From a checkpoint of a small transformer trained on Wikipedia: 77.4M parameters.
MLP neurons of a small language model. Each row is named by its layer, matrix (up: input weights) and neuron, and shows model dimensions 208-463. Each number is 500 + 25 x the weight over its row's rms, rounded and kept within 0 to 999. Numbers have three digits each.
After each neuron's rows, "fires after" lists the tokens most often just before its 100 highest values on Wikipedia text that the model never trained on. A number after a token or word is its count.

L5.up169:505491512528483467502534539447518521490513467513506478499476529514518489492522519519485535446526485454544527464511460487498473481505502496515535518529500474509497519487559531463471519521520470533502513497507495513495502493496487487552524505478482488446514479516480509509451537478533494519552492493524463439484528505493459492502523521534492513503511540468534495532503521493524498489521495462490499498524533534448517485482485488484502490483493503539430483503491476541521474483503465543540469498487513494480478473522477533507492451517491485581531503559483515485528515475523481495486493493490531513551465553511495525497495514458440503503498511522516474514506549502472506491516504469489513466491519584442485498497483476503468490531505435484539471514527488501468530480528517
fires after: " the" 47, " The" 20, "The" 7

L5.up1306:464464507494503501503499502487487517497511516495505493525512467516510451502498537508479549519489507486527484527508536517516504512542568479483507516514483535509474501511492488485469521500491520534511533486476494513446473510505519524522478495509521493493486516459524463491512484477515452528555536497485505463526529490464537472504542483479517522519500508461524500528509511490503505447479513499497478559491499535511499537517501500492542505496521495495499506461510491494495480493496484485510545493482505502451501488485440474516478493457488500494511557505500511517529458490475507464477514493474492496503498485511474531480485473527465469506517472550501449507505475489519480479477474521524502452506509461474512526466505511475482512508558492500541520511464467491508533490546526
fires after: " the" 56, " The" 7, " |" 5

L5.up1607:510540506508460522519500566509544532503500511507502522512467475534506496519503487501509532486483506510523506486521567455481553505518452512487485502489505466508491471490530471494465503528497491502522495519481499494506476478505470507522516425493469482488514554505446482511489525508466539506510501486494519460493500467505497484534505472530489470509485510558546500533515488486531500473490499519494519493481481462475522437423522512533526499515483500526468490508500495469534535449513435493500494531517455511505514537497501478519485513472476469556508502513574516499512505506515491485540500548511505499525527484500507459438476446483499462472518462494501503517498484519513519513512510514493531478493513555506473499495510495490486498498502503511516465492521495509481504503489515
fires after: "\n" 51, "|" 8, " the" 6, "." 5

L5.up235:524535483559499487487524510486487469462538506461516502495472504504513427510502511523509495539531530505567445498463480524552517495500488504456470473493543497514493508505517535517508490536488486487505507462574535524456529520467558514486521489512438541454465490471510529478491566464464453479540508509538492525543497511483523471503568495526487522467519489528519511491490504506503538505472507456519517505479503513517543511523462499519498547500474501451475509477522488558505495494528470490466487555512480496500511519505487460501503484518466546495503505498457497467481493517528483562479530510503477487461425497495532490460476479497499516499505509507499519502460519551497486498505499511494523465519500518485501504482496508527494487527493508514500563525543473499482494483535510
fires after: "," 57

L5.up275:460540485528496490480483519493512503447499485524463528491460477477533480537449472512510547494490527496538525506467522553531486485486515481509484447497485459505479504511493526454466491474499471503503482510505501485469483533487481527548497510501517519461447489523529509499532489477500534490493489513543507477491537522517480471491513498505520481549509498573517520491466491477484498441502513507483464533550514499480517529483512506510502507478484524512520471554502492505499504501471498514527528516471467495504501495504525492490483515516535529454494482468454494507521479485517496516490495487535472490477480469487513531531494551517476499547468499531501462500483496465484522483509424509468526512503513516519564497526574498464480493509496452537470535521525509512466487483534547
fires after: "\n" 78

L5.up1691:501496493502515507487530562497493558485525470484486512475464527470486491486554504505507513479496517490507501487501514492513492489468464507493533519520515470519483524486510455497471497517506493543515513509505509513520570511481494504551520455439455487467501487460531489475509506472513519487503499518525503513522524489457474491525503521512509510487497493503504553501494498507540528469530519483483525476523538566485480495482529504522510514504484525532459483523498459518518503450492471475475457457536472512522487433546522457532474503514492478564492499499502541536486500566490503489478501471534506489504482511505463486469454483468491519481466504506552479499500493526527484542497499490484508485490497519471474470492507498495481518506493490471531476510550508497490526474496477
fires after: " the" 60, " |" 9, " of" 4, " to" 4

L5.up644:454477479519509496536571482511480507509507494468530523503549511505502520472473538503522495538516498470574490509499472496504503510477463518499524487503452508515482494492444497494485487498463506499478519505530483502543508483495537466455511484466509484499492486507492542495500511516518495525544514496548555498449537517512515479477515486481497515492526509442540489494457514481476506464533490463510519474507468486444477537500484445476469492507498480473476457453499487513491511486509535508497491510405489471480503542520527501496489480514485489506509561502497513532488520478494455545487504481520475491551487460530494520486509479490515510514492518528491446527481530531497503466461504506475490507481506504478484511565454472511500522507505511497523512495524484490579510481479496
fires after: " |" 93

L5.up1767:493509449531474494475525526494499540476462510510519523512469486480495497516506510499484485517532502511539532506542526538508486503515476525504458499500513481530494497488519526515560527525498526555494487503486521538491506490491486511516469499510505494512478493490515452497527509493531483501467477501496509488507487493493499510485504468529542483501516536514478506484500460494544477502500502487496496543478515479503522475441461506487529534477490508533482469482493529551553485510535475476497522500465473521523508503484496497513473504541487512471506561454519523439490481549509523537493513513506499500501505472467502487465466523488478545491485501533495532494499496496510554480480496486562509518468514516505537504481537485509468521591511490556482524510541481472465493490512550
fires after: "\n" 60, "|" 13, "." 7, "," 5

L5.up1459:501525503503505495530492472486463510515484491513519514533509511461502524483503493522470453535542487461490482507575524505487477491484482496543496498495484487488487486499464486514514525542481505492462485530527557514514499511490520509492524513505489511476485482540473551508501509470510502503499521501491514469488505506494478494511483492525497515480513514476510495465467466496522534485483465458486509471470507486516483484506483494502499443496484498483498496491541436497475485497510513497459475508477466502492507535530500482467494389453508489523532510507500506481499526509495461507477509507491462498535502555533488494471528470526474539522548492516489520533503535533493520485488492517547486473550512505505519509508425463493477522517500515453471497524528509486508504502507528
fires after: "." 32, "," 17, " but" 10, " that" 6, " and" 5, " |" 4

L5.up1568:485503492515507468521502545510519474494545524478537525517553534537501508485532541510521532523529482515482481496539537476488503498494496496556513508481461518507516531487451489494507509524507490551447563481519493542518500481503528472487499491501498488506510509467486511538492492492524479549582504454514494484444502494506468492486496465543501560498532543459506499499503481500504528472497460471511521473449459498472492494500509479517530496477490543509441491486492489507476513484516555483442483522493491498499495541498572498511479476483487480517524513496515485526501536506498487495507470510547494504517487495512483483479509432502501535497470504515505487536519576484501497477501541517517494492526510513465506498473448541489493502505495501488509501519503497492483500515540517
fires after: " |" 69, "." 13, "s" 5

L5.up96:510530458533487507496514470487455522442495476496568503496524465504480503528517503544520505507519507483491424487530518523508515554479501532489481471480537492494490514551492502508486482489480487494508529502502576501480492484464490480458471527468500541501444541503508498494527517485513497490495469573524492552539534481483527478524522492511482525529518482495534523508515479545493523515521554486510473509473506501481503515525452488462483532506538526486468516512498495502478497515529515511483536491496501514488493489485495520535508489525485487526511511474503556502503468489473499520516540509511492502471537484531510516459466488495501478537498503543528504492464504550520516493459480506499500464500493509531495481497515499503488526547533544475523533496515468508501501467473502
fires after: " |" 25, "," 20, " along" 9, " is" 6, " replaced" 5

L5.up1709:466572446516501504488452530508484506496495513499524565490462507524482528530550504508495572544523523493526535494516510549505496512496464517502515450495498449482484488470522516498476512515510477523527508515535508500500477505508491506491548474521501479487481532467497488489574496465521517477488498493520467467515504463528548500501539495531561499556500518498513469530478479518473500490466522491465500489501538512492498489457517503514513545503419526552494491478462502525490508500502451503505526474465471463515499504509523507533481497473488450419495529466475502438510486521521473490509502527499504460505529514486503533493477556517484548530501479541510508502475520508506540507488478446502499503523509540513532509489499547491481481532478507494528492493517504500465492487448496
fires after: "\n" 71, " Netherlands" 4, " Albums" 4, "|" 4

L5.up262:506500524508502499480495488475504481537503479486498509515513486486529470531489541486509545492486492489507382481478482516511484504534522507507493506515500515501503481521502469510471501447466470504509496495492488493490515516509507461526513515454510512508477520520506493484466501522554459520496549535513487491485513525495511504477499511513525487494478525465541480527480520527498523474501536470506458519505525534510506551507466524440490526501553518487524505450508533547481490486497567480518483475473542500472482506497458521503521513548508489504499510498528497530462463500516525505494507468486499484502505524520518541481482509509473488487501477515509438491479459490509465523537513530509507509500522489518502498455494483498484542488490457480517515475495460474531510460497530
fires after: " " 57, " the" 7, " |" 4, " an" 4

L5.up371:454524451523507485533486465498447472483483514520451552494510514504495508497467516475506540517510470522568511517494521527519459478476506483525465516531476502428487506548483491466466509501504514552514541476491531481524500513496533487527559514508521513495489529489517516484584502495523513463501533512501533518461515542493502535532485502546522491508513506513512497481490483480455498519506511492513534492528486508525547517495479503520505457497507520498524448482504509497535497490460570475507488533480493490486489520504537509495466480467492452494474534508525502498492496490518493495485487443587508494501470485451502492530499516463499474489492517548507522502438448481504534478528456469494491527483508499467512504494511476484501523573487468563519472510504511493478522542479524
fires after: "." 44, "\n" 24

L5.up938:504502511506524481509560508497437486497509509481533509493526505504512520496488538529479507524540472473508495500516501488483494507487505488539486503510438532513494473477432459475514489498499485512470508511508524513504554491510516493504499495510492493484511441488481511504530481479521499524574515481507511478466527510501465485463497471571488527489502502437536499513444498496514516497495475467468530468470486482470511486508480495503506467492519483476465484501514497504489518481542595490482497523472518496464508523514555483507494417475504477555512495531514504531493514514521484510484484516522474499566521475579483501466525445514501526484510557517479477579502526524516511482489532549501507496495503509530500484490359497537520487500517511456502475500537510460551504495486531
fires after: " |" 53, "." 31

L5.up137:516504485506482497468468483492488503487543487489454501469498481502493471530522524512466480522507501538476511495485511511524492514498496481517417447493519497465495512471504530506519513496514494505566475565516491501493489476485512515516487490498506495459495468463512477504499525447494495521483513521511534505515504502485511476506513459488528531531505524514559491516490538491537509490495481504514494538509515533539456490478477524465497533483485539520504506508490501531524490521474464510532544520528513500540507472483461512533552490558493517486543473480484508460483460531522499505489511472516469492434512496518519545468488505509487521447492498523525488508479479483514521497490514474500500502516535436517534463520502491544509500522514461486514550535524528511507493499467504
fires after: "\n" 31, " is" 14, "-" 7, "|" 5

L5.up332:483504462519511495519488460474507510488536520485564537499495492505503485509539473531510528456504510505531466546514527484508503516481499530508484454511503512525505574456513507462516501501511476544512520467540547523485482471536505483483486510498471528496471505472471529502497493477553462523525510521496527513491513486494522488480540484572574515510497514536546489516495502484503508488497479452456536519520513504490487487495534506470559558485497521517493455475455511517475491490475452533512487491514513511496512482521504507526525486475479488492514546488503518499505460488528485505458500492520493464513496542492526517473474501489479531476499473531536501526507516476483544498505500509505525474534519508506512508528493485507472511530499493491538505519541446551476488491496489
fires after: "\n" 41, "." 31, "-" 4

L5.up507:458500510514504504483473505483537519568498520468473461509504517480438446526533488508496530489512514497517490565509527502481501508535457481485477461483506489530496475505511515484500517482545451486526504487543556493525482477519438433481520513506484490512496524463469479462522523499473512457475482504515493480526515541529509498497520503528523520481505488492519500512469529486516532492476490463497514506513490527425522480497495509538520533487475549542490496483485521498510500495447468497514509531487544517510504492532470485506533504508487500497482489492490495505470509519468488532473486485521451488486498507523504583491517517491487489486535432485523494519495509479494515505520519476484491543486479518487557502534479510500496503512498447484556501539498482543509509473489519
fires after: "\n" 43, "ed" 10, "=" 5, "-" 5, "|" 5

L10.up475:482497517515504497475485425550508480538474509521522507509526538488455494480537537497517505510499499488481488533487556492498520486531482536498451462481525496475490484531487527492488516470452436469516534516486500521473490484519501490456480508469487491466454504490517495519498491486515536522533470519492535510515513500479517475476518488488515535526515466511540501541485493566502505456462460486496527536479508517474509494532516481529518522477493522494490490489492480518482497501514533506500508509499478521488551532510515481506480517482494496477457501483509514460521466495521509543472502506511477455489501509515483509516517524505493493504511514545516498523473493515530483515549493487512506487549529458500505470537503503471484521476519426499518533494491456506518509484525545
fires after: "\n" 22, "|" 11, "|---|" 8, "---|---|---|---|" 5, " FW" 5

L10.up1533:485499506524489498540512514508529528544460525497507533494458510509506485521514520509544494462512522520488496473499520476497498528468451512539497498514495513490533529516529515487516510496521480512519503454537490496539513502514419496511523492463487498489504509490508504490504533496508496501510485475525519411539522447483519506462515512492457518499480528490501560476504475544546516507500511498499500494474478462472508504474474511515445520510495515492501445483511482484522509501520481497498453499542470484498473515527516509533539485524477510541511520518502532500507538505505468466482508484506450488467489514497505527487505523485474476517502500483503489510502553520501515483512516480545554454505496509438508462485467495499520473484513525443505480572535506493501502477485502
fires after: "," 16, " of" 14, "." 13, " the" 9, " The" 7

L5.up700:463542436524499507509450480508522507513499515493471492483483471543518495479491513538499520537514475492533535471534496522486490531506525504528493494503471486468482481506489487477478516488537494501511481499530498492517523534491500508525524518505497481460516508492501518504495507470491518474474453506510515491474532507503492515514516505531572480566497522507495511466458439496487509527507465464493517515508528487519514491450493540490515499436471477521457487517551484504508509476484524477510512482532513438505491443520519446478481517551431487490518513474466499487505488538550509544477508472526498496501503515499481518510490496469502491524508489500508458509476466491490509506480447499510480510516503518555515510491531501526492504541569468533573547522525556538512495516477534
fires after: "\n" 61, "|" 14, " The" 5, "s" 4

L10.up1248:485498527467526504515514435502494580480510515494471500484489527541526482491476487523531533480483507524499467498487530467482489511546543439527501503519466492518547525465454477491492528524499496481467474529451494512534471533518495484450498520508499500516488513541437497548512470530511459507492496506511531511514515474527527460450464496475542514518491489498543515490468514536491495508469516470558463463499485530496435508511494516505553516485507479497512502507513477522506501463468509486459497516524537463511507537499456491519552490494458479510506522512491467516491465441526473478511479430518514464478494491499493499488549450551510503516504514504511478494478445473530470464539501521508482473492492499480509525516488525480512504496551475497500534549497454475542490474514497
fires after: " " 49, " d" 5